config = dict(
    num_hidden_layers=15,
    positions='rope',
    bias='none',
    init='trunc',
    lr_mult_o=2.0,
    train_tokens=204400000,
)
MLP neurons of a small language model. Each row is named by its layer, matrix (down: output weights) and neuron, and shows model dimensions 96-191. Each number is 128 + 24 x the weight over its row's rms, rounded and kept within 0 to 255. A neuron's up and down rows have the sign that makes its largest values positive.
After each neuron's rows, "fires before" lists the tokens most often just after its 100 highest values on Wikipedia text that the model never trained on.

L12.down187 [128 158 135  95 100 103 161 127 122 133 144 144 148 132 130 151 110 164  91 126 126 132 152 120 118 134 141 115 149 105 142  82 109  90 105 161 141  97 113 156 120  67 145  95 117 154  84 157 132 131 139 117  72 133 150 145 124 127  95 177 118 127 155 157 149 147  95  75 109 127 122 159 125 134 148 121 143 127 126 134 122 134 150 127 141 129 133 127  64 154 155 137  92 145 142 161]
fires before: ".", "19", "18"

L4.down303 [ 87 147 186 157 134 152 127  80 143 112 111  67 121 129 100 106 135 138 103 147 119 187 146 142 146 106 149 145 115  95 135 110 102 121 101 141  84 104 118 148 122 144 110 127 161 177 138 165 148 136  93 144 112 152  97 103 116 127 117 121 103 124 143 126 152 107 158 127 141 139  94  99 117 109 124 148 137 108  97  97 181 155 121 119  81 172 128 139 101 145 136 181 123 107 144 168]
fires before: " |", "°", " ("

L3.down5 [111 114  67 117 131 100 173 127 149 129 106 126  84 113 138 123 124 141 114 115 102 140 155 116 103 169 142 142 142 125 158 116 113 118 109 123  90 143 127 153 148 147 115  95 147 106 111 143 130 101  95 146 119 126 100  66 136 141 115 134 140 179 125 129 179  75 131 148 117 128 130 129 109 141 115 123 137 159 136  69 147 113 138 144 123 159 177 108 120 128 135  94 159 156 152 128]
fires before: " 0", "  ", " Goals", " Apps", "\n", " —"

L6.down87 [112 120 164 129 123  87 137 152 109 153  94 190  90  82 163 160 131 132 137 106 100 133 104 149  80 146 134 124  91 107 151 129 123 134 104 124 109 112  86 129 118 120 147  92  99 114 136 118 141 142 130 115 135 188 114  92 122 116 162 205 114 156 138 138 117 112 138 154 110 137 135 110 173 133 119 145 107  77 146 140 145 110 177 102 107 109 131 109  96 145 105 100  85 119 137 140]
fires before: "=", ".", "″", " by", " |", " ="

L2.down498 [144 132 155 100 154 103 113 139 121 149 122  94 131 148 112 161 137 138 147  92 145 155 184 148 154  99 121 129 109 101 125 118 101 125 155 153 115 109 158 103 124 122  98  71 157 155 155 168 150 134  98 130 151 147 109 100 111 125 130 157 140 119 150 143  97 146 138 137 138 133 109 147 134 143  76 127 168 128 117 141 142 141 124 114 166 139 124 171  78 158 137 138 104 159 126 103]
fires before: " |", "n", ",", "–", ".", " U"

L4.down10 [131 125 171 101  52 129 143 126 147 121 120 119 115 158 138 118 120 133 132 151 137 117 146 143 118 120 114 109 124 101 136 142 143 148 115 143 121 113 139 127 126 196 130 133 132  95 109 114 101 117 161 124  91 166 135 150 109 166  98 129 128 200 135 155 113 151 122 153 142 111 124 131 137 111  95 162 152 133 130 138 109 108 146 128 124 123 161 104 148  90 134 165  80 134 137  94]
fires before: "-"

L12.down44 [140 104 122 163 135 117 162 140  85 102 151 122  94 127  94 149 103 107 129 123 131 175 128  81 127 153  84 114 151 148 122 113 134 117 108 126 107  97 138 109 145 129 127 160 158 132 138 173 120 118 125 137 147 120 112 104 109 178 122 146  61 152 125 146 143 111 121 160 140 109  81 111 144 166 143 121 136 107 145 143 161 138  81 103 108 111 129 174 148 118 106 175 124  98 152 106]
fires before: "^", "2", " ("

L4.down396 [ 61  69 138 158 124 123 120 103 126 155 108 134 121 116 154 111 127 145 132 139 133 123  99 156 118 118 110 158 100 153  92  91  86 115 127 130 111 133 135  98 151 183 135 101  96 144 121 111 138 154 157 112  92 152 154 145 136  88 117 197 128  89  87 146  95 136 150 126 171 122 112 151 118 133 136  87 159 175 131 155  78  87 120 105 144 118 121 126  80 144 135 179 146 139 148 100]
fires before: " of", " in", "ly", "ail", "ained"

L5.down255 [103  84 135 102  99  84 139 131 125 163  95 156 161  84  97 142 115 121 142 120 114 115  82 148 120 143 141 189 122 121 105 118 165 145 191  93 120 106 159 118 157 157  88 148 122 123 116 145 112 135 129 129 111  94 112 101 154 177 150 103 122 141 177 116 139 155  80 123 126 100 151 126 131 104 114 123 141 154  92 134 152 112 146 185 104 130 119 127 131 120 113 173 138  89 138 156]
fires before: ".", " |", "}", " &", ")"

L2.down298 [149 107 138 110 165 134 119 158 192  80 155 104 138 147 128 129 137 153 146 130 111 158 152  98 108 108 192  82 132 154  96 116 157 129  97 101 115 109 116 146 129 160 105 129 118 149  90 143 103 110 121 145 166  76 112 105 110 109 107 109 141 139 101 155 155 110  95 132 160 149 132  85 159 123 124  87 111 168 130 128 131 120 114 106 158 173 106 153 140 106 129 145 109 121 153 156]
fires before: "=", "\n\n", "d"

L3.down73 [120 154 149 131 148 120  94 137 134  95 155  93 106 155 143 164 166 136 137 135 105 118 140 118 146 148  91 132 168 155 136  82  64 120 173 126 130 115 131  99 159 145 120 126 113 166  84 143 156 170 103 129 150 125 119 118 128 151 144 122 132 128 114 165 142 123 123 126 132 152 160 131 120  93 136  93 117 115 132 161 104 139 130 110 136 145  74 126 113 164 116 125 119 123 156 147]
fires before: ",", ".", " |", " and"

L5.down413 [164 105 144 170  97 124  94 112 134 148 158 124 147  81 118  93 148 119 105 158 104  87 105 178 149 106 119 119 139 132 149 158 142  98 118 118 133 147  86 106 112 152 148 131 101 109 131 114 126 163 148 131 152 127 113 159  98 120 131 119 116 154 142 119 131 100  78 152 141 124  81 130 108 127 130 111 126 120 124 144 136 112 126 154 110 140 125 153 143 153 116 115  75 141 133 152]
fires before: " |", "\n\n", " by", " ("

L6.down7 [ 72  96 153 138 144 172 109 148 144 144 158  93 101 144 119 154 112 147 124 111 120 166  79 135 105 138 137 147 134  92 115 137 103  98 137 137 115 174 148 109 129 132 126 138 145 136 112 138 154 118 108 121 163 137 116 158 100 119 134 141 125 131 129  80 123 174 134 128  91 111 107 102 109 130 111 145 154 127 163  68 145 139 176 125 142 145 141 141 146 114 147 153 171  98 142 131]
fires before: "  ", "\n", " |"

L3.down4 [128  85 166 126 155 132  86 137 103 157 130 135  99  92  91 140 145 132  72 107 132 145 114 138 192  99 162 133 143 101 111 115 147  53 106 159  81 154 105 109 122  98 116 148 124 119 135 133  82 139  99 124 124  98 123 121 120 101 100 125 147 109 128 166  97 114 124 160 141 115 112  98 123 130 141 152 147 139 147 103 153 117  90 123 110 147 154 145  98  87 144 108  90 134 137 189]
fires before: "%", " |", "/"

L5.down328 [ 92 131 145 168 123 103 146 129 100 137 120 138  92 130  99 134  91  94 139 134 130 175  92 142 163 124 149 134  98 169 154 112  98 135 128 169 113 138 134 133  81 129 133 118 141 103 185 151 144  96 138 155 140  97  99 102 115 133 116 117 146 149 132  97 154 107 119 102  96 152 139 135 116  90 122 160 123 114 136 121 140 198 125 151  96 106 141 170 163  97 120 116 127 125 137 127]
fires before: "-"

L6.down104 [153 156 143 115 136 131 114 111 109 138 121 120 155 127 105 137 119 171 114 147 162 118 116 103 101 119 145 113 126 145 141 132 158 160 127 171 104 109  86  99 106 133  97  85 151 147 130 109  98 121 135 132 140 137 114 121 108 114 164 129 134 146 134 162 151 169 122 120 131 167 180 116 136 153  94 118 146  99 133 129  98 106 144 165 135 141 129 118 141 191 100 111 157 136 135 123]
fires before: "=", "\n", "\n\n"

L6.down491 [126 174 127  63 110 117 137 100 115 142 151 130 139 154 123 131 134 100  97  91 157 131 111 148 147 185 137 124 108 138 121 143 110 188 138 140 103  95 144 160 146 140 128 111 119 155 127 140 107 115 137 117 129 121 111 131 134 158 106  96 102 148 129  88 122 118 148 117 103 121 143 136 123 116 126 173 137 151 189  96 124 151 135 155 145 117 151 138 139  98 161 114 176 148 142 155]
fires before: "\n", "\n\n", "|", " GD", " Apps"

L11.down384 [133 125 116 147  87 133 155 143 107  98 163 159 146  96 132 117 129 110 143 121  86  98 135 153 120 162 129 119 148 141 154 123 113 155  98 119 165 153 154  99 121 142  86 192 164  98 133 101 113 134  97 127 139  87 153 117 105 114 150 147 134 128 121 118 146 147 106  40 110 125 133 132 167 173 109 120  97 122 170  98 183 144 136 108 129 128 107 118 103 134 105 143 110 135 117 169]
fires before: " of", "ed", "ial", "ing", "y"

L2.down428 [156 140 130 124 123 123 103 161 176 106 156 112 136 134 142 137 123  97 156 111  98 115 137 124 139 145  94 152 128 123 119 138 136 151 110 160 143 187 141  87 182 107 140 108 165 118 109 108 108 160 168 115 152 150 128 128 129 131 133 138 166 112 124 144 116 135  95 113 150 152 136 157 178  99 176 106 134 113 168 119 163 137 100 140 117 101 133 105 109 152  94 143 165 148 132  95]
fires before: ".", ",", " |", "7", "%", "3"

L3.down331 [116 116 112 181 122 122 125 129 128 115 149 122 140 126 113  95 132 136 163 117 149 119 141 125 144 141 147 122 137 100  82 100 117  83 159 118  87 129 110 137 154 105 136 148 111 134 142 137 110 131  96 147 138 116 122 107 112 134 115 129 150 136 158 135 118 105  95 163 120 114 139 151 158 129 115 147  60 108 100  92 133 151 149 121 119 106 103 128 134 188 138 116 116 108 150 134]
fires before: " to", "r", ":", "nt", "s", "d"

L4.down89 [135  89 125 151 159 125 111 138 138 178 125 140 155 110 111 110 110 116 148 103 126 107 135 118 115 119 116 138 144  95 130  80  84 122  73 142  92 122 181 112 167 136 118 131 123 109 121 130 109 101 130 110 138  99 123 147 102 124  93 105  84  98 123 108 136  96 103 150 147 101 133 132 195  98 120 107 130 115 116 158 131 108 107 154 104 112 116 121 107 125 131 174 181 106 141 141]
fires before: " |", ".", "–", ","

L4.down52 [123  93 138 133  91 168 152 114 149  71 136 113 145 121 138 114 135 168 163  99 123 115 148  74 107 146 150 126 107 141 139  91 123 116 163  96 121 152 149 144 116 131  97 108 122 103 129 117 125 149 125 154 130 122 155 147 130 136  91 132 111 157 154 108 134 143 128 154 138 116 130 158 131 158 186 137 129 117 178 124 151 109  75 122 110 126 153 149 128 117 155 169 126 132 180  94]
fires before: "\n", "  ", " 1", " Sh", " 6"

L5.down1 [137 141 142 121 102 152 144 155 123 126 141 110 130 127 167 113 100 133 191 132 125 133 128 165 129  74 107 109 171 134 122  77 159 106 137 127  77 122 139 109  91 124 144 131  96 125 139 127 167 152 124 142 151 148 172 184 127 151 128 107 115 103 127 121 113 137 140 102 149 150  97 109 116 132 176 173 136 128 117 140 149  85 137 149 127 143 115 170 143 150 133  91 140 189 164 128]
fires before: "{", "s", " |", "-", "li"

L5.down188 [100 105 115 121 115 132 108 113 116 165 145 110 113 119 119 114 154 155 102  87 118 159 116 114 167 147 122 144 157 135 124 143 154 117 171 124 112  86 135 106 133  87 145 137  93 110 145 117 131 148 140 134  89 143 117 155 124  82 142 162 154 132 146 148 126 141 114 157 113 114 102 142 122 120 127 115 151 112 113  91 138 125 118 109 116 140 127 131 167 108 128 131 120 114 117 159]
fires before: "=", " |", "\n"

L4.down152 [142 121 137  71 110 116 125 162 121 144 134 133 124 127 176 131 157 133 132 153 118 125 139 137 121 122 124  81 139 127 150 158 138 105 129 204  76 154 100 107 140 155 103  79 110 136 129 125  75 126 136 153 107 152 153 104 126 120 127 129 127 153 155  72 121 145 166  90 106 140 143 101 132 123 164 116 150 165 128 143 189 121 102 115 156 108 105 141 103 147 130 102 182 120 146 123]
fires before: "-", "\n"

L8.down177 [131 140 110 128 150 134 169 124 107 138 139 126 122 138 138 144 114 116 144 143 155 112 137 134 124  87  99 115 142 132  88 132 147 129 130 150 111 124 120 123 120 146 117 109 129 119 179 111 129 127 100 139 147 162 142 129 119 125 114 115  93 154 123 119 170 123 109 152 141 117  95 138 144 120 174 131 131 120 139  97 134 148 139 136 100  61 128 134 142 121 118 101 191 148 121 159]
fires before: "\n", "\n\n", "s", "="

L2.down250 [138 147 134 154 149 129 157 166 109 151 110 132 140 112 103 128 132 114 147  81 120 134 113 126 131  69 117 163 155 125 146 110 121 138 142 161 156  71 134 140 122 139 169 100 155  85 139 101 193 123 116 182 137 119 106 125 143 138 140 127  85 164 130 162 166 102 158 156 120 178  97 148 128 148 148 161 113 127  60  92 165 131 110 139 105 119 141 143 126 187 117 106  97  99 137 153]
fires before: "^", "2", "/", " (", " zone"

L11.down271 [111 119 122  90  81 152 114 112 133 125 129 133 148 144 101 149 123 125 126 142 113 136 140 151 146 117 131 138 118 135 157 109 106 121 161 130 111 133 119 143 120 179 117 144 105 112 114 145 161 102 170 100  98 119 139 114 125 130 120 154 140 159  86 140 158 110  75 117 115 128 153 114 111 118 126 134 150 125 142 146 141 144 140 133 138 151 142 139  91 160 107 134 135 110 105  99]
fires before: "t", "s"

L6.down293 [116 106 169 126 100 148 138 118 118 123 160 114 139 125 134 117 131 126 137 125 203 148 109 118 112  85 106 134 109 159  96 161 154 174 179 148 122 154  98 131 161 113 100 144 124 132 118 154  93 152 110 126 150 123 123 111 110 141 132 133  76 100 119 118 133  98  86  97  95 106 122  95 147 112 156 144 163 200 128 123 117 113 148 129  89 121 154 108 107 111 164 179 106 135 137 144]
fires before: "\n", " 0", "\n\n", " |"

L2.down14 [100 135 158 101 149 138 130 128 140 124 137 121 149 107  89 123 166  98 123 129 132 185  99 159 137 105 110 121 114 141 161  93 132 135 114 170  89 171 156 161 109 108 137 121 149 131 103 152 175 144 132 161 131  78 133 144 131 134 138 147 138 129 117 151 172 119  69 129 169 153 115 105 114 131 151 147 152 145 105 118 115 113 147 106 157 146 178 138  64 132 181 125 152 107 114 132]
fires before: " of", " in", ":"

L4.down335 [116 134 138 160 163 169 116 136 133 153 127 139 131 140 173 150 147 102 134 112 102 125 149  94 105 126 105 105  97 147 151 122 124 102 122 165 133 134 117  99 130 119 114 154 115 126 121 178 133 112 145 112  87 146 116 124 160 139 145 127 154 139 126 149 151 116 140 176 153 121 148 163  76 166 163 170  79 123 113 140 130 210 143  96 125 135 149 146 154 109 115 136 132 117 147 116]
fires before: "  ", "|", "\n", " 7"

L5.down261 [114 136 106 137 138 122 120 105 151 164 146 102 129  88 105 141 169 103 106 131 107 135 160 168 114 122 101 122 126 119 142 112 139 166  95 146 111 136 136 103 132 135  86 134 108 121  99 125 133 153 119 153 138 107 125 145 122 133 154 157 106 131 120 102 145 102 119 128 151 131 130 148 155 115 111 172 126 101 106 142 125 131  93 148 123 131 129 124 157 164 143 102  98 139 136 137]
fires before: " |", ",", "."

L4.down54 [172 103 155 127  98 111 113  86 118 163 122 131 135 125 107  89 124 136 162 124 142 100 127  90 103 158 179 133 109 168 116 110 151 107 147 149 139 133 155 110 128 121  73 136 139 109 163 137 170 147 135 132 145 144 136  98 132 157 107  90 139 141 151 131 171 133 104 108 115 121 126 133 114  97 158 143 167 122 109 115 117 125 131 157  98 136 157 157 146 148  96 134 118 108 111  94]
fires before: "-", "\n"

L2.down410 [101 123 134 115 140 142 128 120 145 147 118  98 102 117 117 128 131 151 115 110 112 117 135 142 104 111  87 141  76  86 161 120 158 117 107 159 131 114 122 152  98 109 110 130 136 122 130 145  87 133 141 104 171 123 101 139 141 170 127 149 154 150 135 168 132 179  94 117 149  96 135 153 129 164 117 137 166 110 109  90 111 158 127 140 106 153 123 134 173 113 111 139 138 107 136 140]
fires before: ",", ".", " in", " to", " by", ")"

L4.down131 [126  89 139  98 173 141 127 140 131 135 126 110 104 114 111  91 164 141  72 134 149 152 118 110  86 167 138 160 121  65 129 162 133 130 129 128  98 135 130 104 187 126 150 125 102 142 129 118 109 123 109  84 186 100  77 121 129 143 143  89 153 141 118 121 121 110 111 127  96 128 115 111 112 172 133 156 131 147 153 179 107 121 144 129 120  93 135 162 141 110 117 125 121 109 117 151]
fires before: " |", "–", " 0", " against"

L4.down202 [101 108 139 132 144 124 132  96 135  99 102 126 163 110 169 130 129 106 121 141 173 123 143 131 115  90 115 156 174 124 102 138  93 150 125 125 130 132 124  75 100 123 126 155 129 111 151 108  87 131 107 133 128 133 124 124 138 121 113 124 128 120 131 116 104 124 104 144 121 132 162 122 148 107  92  97 130 130  55 109 141 134 146  94 136 115 148 144 136 159 141 146 142 151 143 148]
fires before: " 0", "\n", "  ", "\n\n"

L8.down315 [161 106 134 127 118 111 147 103 102 145 155 162 144 123 139 112 118  96 111 123 139 111 147 133 156  95 134 157 116 113 153 158 110 134 158 104 108 136  88  93  88 148 133 111 117 150 123 130 130 131 143 143 123 113  96 147 156  99 118 131  81 127 125 123 130 101 124 112 169 109 186  98  98 128 103 141 137  84 107  87 131 140 118 115 189 148  80 134  99 106 128 107 147 156 166 153]
fires before: "s"

L3.down362 [155 168 101  97 106 138 112 138 156 137 119 143 112 100 152 136 100 150 143  89 153 111 178 164 118 163 112 158 136 129 172 126 122 144 103 131  90 137 172 138 133 174 129 126 146 159 114 149 121 108 145 126 156 194 102 130 121  81  73 163 129 102 145 133 158 153 148 134 114 116 125 114 148 154 146 119  81  84 166 141 127 122 125 142 123 131 120 115 121 102 168 173 141 133 174 124]
fires before: "=", " /", " |", "ion", " =", " of"

L11.down404 [105 130 110 141 121 109 200 109 116 124  83 145  95  72 116 150 129 118 168 151 129 150  80 181 110 151  88 128 101 113 122 118 127 145 126 163 148 133 128 161  96 142 144  78 162 131 161 151 150 128 129 113 127  94 107 155  84 118 164 124 152 120 157 139 135  97 110 163 128 119 114 130 124 112 157 140 129 151 103 131 124 145 108 113 125 137  75 136 115 129 116 102 128 138 134 143]
fires before: "-"

L6.down92 [107 120 101 151 170 122 145 126 152 148 136 137 128 156 115 130 112 110 133 118 106 162 122 136 131 103 125 122  61 146  88 119 108 129  56 139 136 107 100 125 138 124 150 160 159 129 130 135 135 168 138 101 149 125 119  97  88 166 123 128  92 159 138 147 140  79 130 130 126 106 131 160 111 179 117 141 105 126 181 115 144  95 126 157  91 138 165 111 118 158 105 131  97 153 134 134]
fires before: ")", "\n", "/", " 100", "  "

L6.down13 [ 73 140 125 123 118 157 125 153 123 129 171 156 146 136 160 172 128 121 116 140 117 145 127 136 126  93 132  88 113  78 157 130  50  89 132 112 118 117 151 121 130 110 121 121 180 143 146 131 112 123 139 139 129 103 142 111 108 169 154 104  99 142 164  75 116 147 136 138 127 110 132 139 155  99 120 143 150  84 149 125 118 124 132 145 110 138 174 164 121 149 112 174  80 127  71 122]
fires before: "ed", "es", "y", "ing", " UTC", " on"

L8.down90 [ 93 132  85  97 124 123  60 126 140 149 144 125 157 144 112 114 134 127 117 125 118  87 111 138  96 134 129 154 136 121 124 161  96  99 113 147 134 119 147 144 120 136 114 157 100 106 169 156 138 128 128 124 142 130 109  98 148 153 133 153 177 117 123 144 159  90 146 122 117 115  83 129 145 103 154 109 144 137 122 165 115  88 115 126 118  95 123 128 178 151 135 137 114 103 110  91]
fires before: "\n", "\n\n", " 3"

L11.down278 [127 125 127 130 119 156 110 114 107 152 146 152 123 166 119 136 101 173 106 129 108 156 175 149  89 136 164 137 123 124 128 105  96 100 120 108 163 121 106 132 132 143 133 124 141 109  76 158 112 127 128 124 135 113  93 144 121  95  93 175 131 143  97 120 140  93 158  97  91 134 136 105 111 151 146 177 144 125 113 117 139 148 123 115 150 130  86  99 117 129 117 127 117 166 132 116]
fires before: ":", " of", " |", " 0"

L8.down456 [181 104 120 112 118 150 154 133 113 141 116 135 121 186 114 161 154 142 152 124 137 120 165 146 129 108 129 138 131 160 142 119 152 153 149 142 161 112 124 148 131 140 133 118 116 120 150 100 111 134 112 133 117 148 128  83 125 111  99 157 144 131 114 175 128 147 144 116 136 121 113  85 149 138 154 143 147  92 123 125 102 109 171 151 121 141 134 196 154 160 144 132 119  84 147 142]
fires before: "=", "\n", "\n\n"

L12.down450 [125 169 146 152 173 183 138 123 138 141 132 127 102 143 136 120 112 164  94 108 143 141 131 144  98 173 145 120 207 149 125 110 132  88 102 139 147 162 122 106 144 170 102 150 111 147 104 101  93 168 102 105 136 145 116  85 105 129  99 124 153 115  95 127 109 130 148  84 154 127 130 114 106 173 129 153 120 136 111 103 192 133 124 136 169 102 110 158  87 126  68 167 131 134 121 113]
fires before: ",", " that", " the", " he"

L12.down111 [134 112 151 106 135 126 174 135 118 128  86 116 106 135 143  83  87 102 147 150 111 108 137 116 119 148 148  90 148 143 121 146 108 162  95 145 151 100 163 118 124  92 117 184 141 131 109 112 122 123 117 123 133 149 145 118 141 168 119 116 128 101  77 172 115 110 125 130 155 153 116 130 128 140  92 138  92 123 107 110 126 121 106  98 116 113 117 122 114 100 129 111 152 138  92 153]
fires before: "s", "n", "h", "t", "g"

L2.down132 [153 105 142 116 157 137 101  95 123 114 165 150 138  87  47 108 157 118 123 121 106 124 164 156  89 138 118  69 106  91 158 102  90 110 115  99 152 130 117 158 164 127 122 122  85 119 168 133 101 115 121 128  90 173 108 136 127 143 170 104 137 139 101 146 116 119 116  86 103 197 137 133 115  76 130 151 135 139 164 114 148 112 143  93 121 110 148 122 106 163 126 115 115 130 139  91]
fires before: " |", ";", ".", ","

L11.down93 [ 96  90 115 110 146  99 150 126 145 127 143 113 115 102 140 102 112 135 132 151 186 126 109 117 101 111 152 160 121 134 121 147 127 111 105 147 124 115 139 122 138 113 110  80 144 112 106 146 131 139 155 143 127 122 153 112 138  78  97  98 146 146 123 151 121 100 120 101 130 118 140 175 126 135 107 140 112 128 115 114 154 160 141 109 135 117 109 118 127 119 142 128 152 127 127 103]
fires before: " |", ")", "s", " of"

L5.down302 [ 97 117 146  85 130 146 155 118 123 110 122 143 129 102 114  91 158 134 168 144 131 119 162 171 171 147 162 101 158 167 129 145 103 142 146 136 106 118 126  90 119 175 106  69 146 144 110 148 153 131 146 115 138  97 141 192  96 132 120 120 121 102  73 118 128 114 136 109 147 144  96 132 117 149 101 159 165 143 160 111 109 119 153 122 166 156 153 129 100 138  99 114 118 114 126 124]
fires before: "ript", "rib", "ric", "ruct", "ora", "ance"

L12.down76 [168 152 140 161 139 106  83 111 131 148 143 118 123 137 111 109 129 136 146 131 144 120 146 111 128  75 142 155 114  70 101 147 130  87 120 137 134 139 111 112 123 119 165  65  94 156 139 117 118 140 136 127  80 112  98 122 125 115 150 162 108 125 145  85  89 141 134 137 133 109 143 102 106 133 142 118 123 155 117 111 130 139 125  90 122 134 126 153 122 157 145 126 114 204  96 154]
fires before: ".", " (", " is", "tt"

L12.down100 [119 100 125 130 148 129 151 116 117 157 106 157  82 157 161 125 151 131 122 105 119 116 131 117  92 121 115 122 122 126 128  90 183  76 126 114  90 127 146 112 144 130 102 175 120 123 137 151 127 135 119 133 106 143 142 135 139 108 162 118 116  90 114 136 108 158 141 136 143  96  89 133 130 105 160 134  93 162 160 128 150 154 114 123 144 118 127 147 126 150  96 166 134 112  82 125]
fires before: " of", " in", " and", " at", " to", ","

L4.down106 [114 117 132 102 125 135 105 125  97 131 136 127 140 143 125 130 121 120 122 152 116 109 155 134 150 103 113 129 167 140  90 157 102 135 132 165  81  77 166 131 119 168  99 115 107 107 148 110 123 122 144 146 165 141  72 134 149 115 131 125 117 127  84 110 125 147 162 129 136 127 111 147 144 158 161 116 128 112 139 141 125 126 135 149 113 108 151 104 110 121 156 175 168 148 134 107]
fires before: "\n", "\n\n", "="

L5.down185 [143 111 115 115 110 110 118 177 149 136 125  97 140  97 147 135 132  90 126 133 130 129  87 149 161 135  84 107  93 127 150 121 118  87 140 119 128  88 185 142 144 153 143 134 144 121 127 141  99 123 130 159 135 132  98 138 140 156 105 167 143 159 110 117 150 101 147 190 152 118 177 121 118 167 138 154 103 156 133 123 116 123 165  86 115 147 148 125 164 111 138 130 105 140 153  85]
fires before: "-", "="

L8.down485 [111 137 147 124 154 144 171  94 124 141 176 161 118 143 125 159 117 182 135 122 138 115 158 149  84 152 110 126 113 162  79 129 113 114 147 116 116 133 157 134 173  86 132  99  99 144  91 109 112 130 125 108 104 115 162 100 117 101  97 132  85 166 146 162 112 140 129 120 129 175 124 190 154  98 118 163 118 118 123  95 140 146 184  90  87 134 155 106 120 140 124 112 113 126 136 151]
fires before: "/", "s", "(", "li", " ("

L5.down457 [172 136  94 152 107 126 123 124 150 127 139 137 116 110 130 111 116 133 111 148 136 112 150 178 119 117 152 127 165 139 115  97 116 110 131 165 111 132 102 141 104 103 139 141 133 167 137 171 153 144 141 129 114 114 123  96 109 128 106 104  93  84 126 152 160 142 138 164 151 127 131 130  89 109  96 188 165 106 161 135 102 171 161 121 109 140 169 168 125 154 162 106 105 161 131 153]
fires before: " |", " (", ")"

L3.down38 [132 148 104 131 147 141  78 134 154 142 149 133  72  76 128 109 156 140 127 155 162 155 125 199 118 123 119 164 138  96 139 108 107 108 126 183 137 112 184 136 164 146 120 162  97 149 165 107 132 133 131  87 128 106 139 154 110 112 127 133  92 114 125 126 146 109 114  97 126 143 130 122 102 129 132 181 175 162  94 136 140 149 110 132 171 142 163 100 160 144 163 164 149  98 137 138]
fires before: "  ", "|", " Swing"

L4.down443 [126 111 127 159 139 135 139 133 125 111 120 179 139 130 158 136 115 120  92 114  76 117 103  80 138 144 164 128 118 159 133 103 119 109 121 104 110 128 108 144 132  91 165 156  98 118 122 173 116 142 129 126 133 123 161 131 112 132 109  91 125 154 103 123  98 121 104 136 149 140 128 115 153 111 115 154 119 125  83 108 100  84 185 107 105 172  90 177 107 133 148 152 121 105 125 132]
fires before: " |", ".", " hold"

L5.down478 [152  92  92 129 131  94 143  88  90 101 147 142 175 139 149 166 136 115 117  60 129 128 158  99 116 152 124 145 103 134 159 116 131 143 146  98 104 136 118 124 167 176 151 108 158 143 122 127 123 145 148 106 128 119 138 104 151 128 137 119  92  78 154 138 122 108 126 200  67 155 149  98 137 141 147 150  86  86  42  95 164 115 151 134 145 112 179 122 139  89 109 152 109 156 124  99]
fires before: "s", "On", "t"

L2.down245 [116 121 121 103 111 119 162 127 137 173 142 110 145 145 110 130 193 112 137 137 159 105  92 116 119 121 118 142  70 179 157 136 109  96 127 124 154 122 169 153 158 106 122  57 134 163 150 140 121 144 160 155 161 113 151 143 154 113 140  99 115 120 107 113 144 132 127 112 172 131  96  94 183 143 100 153  97 142 173 114  79 156 112 124 113 148 117 162 116 148 141 135 146  74 110  99]
fires before: " of", " in", "ial", "mit"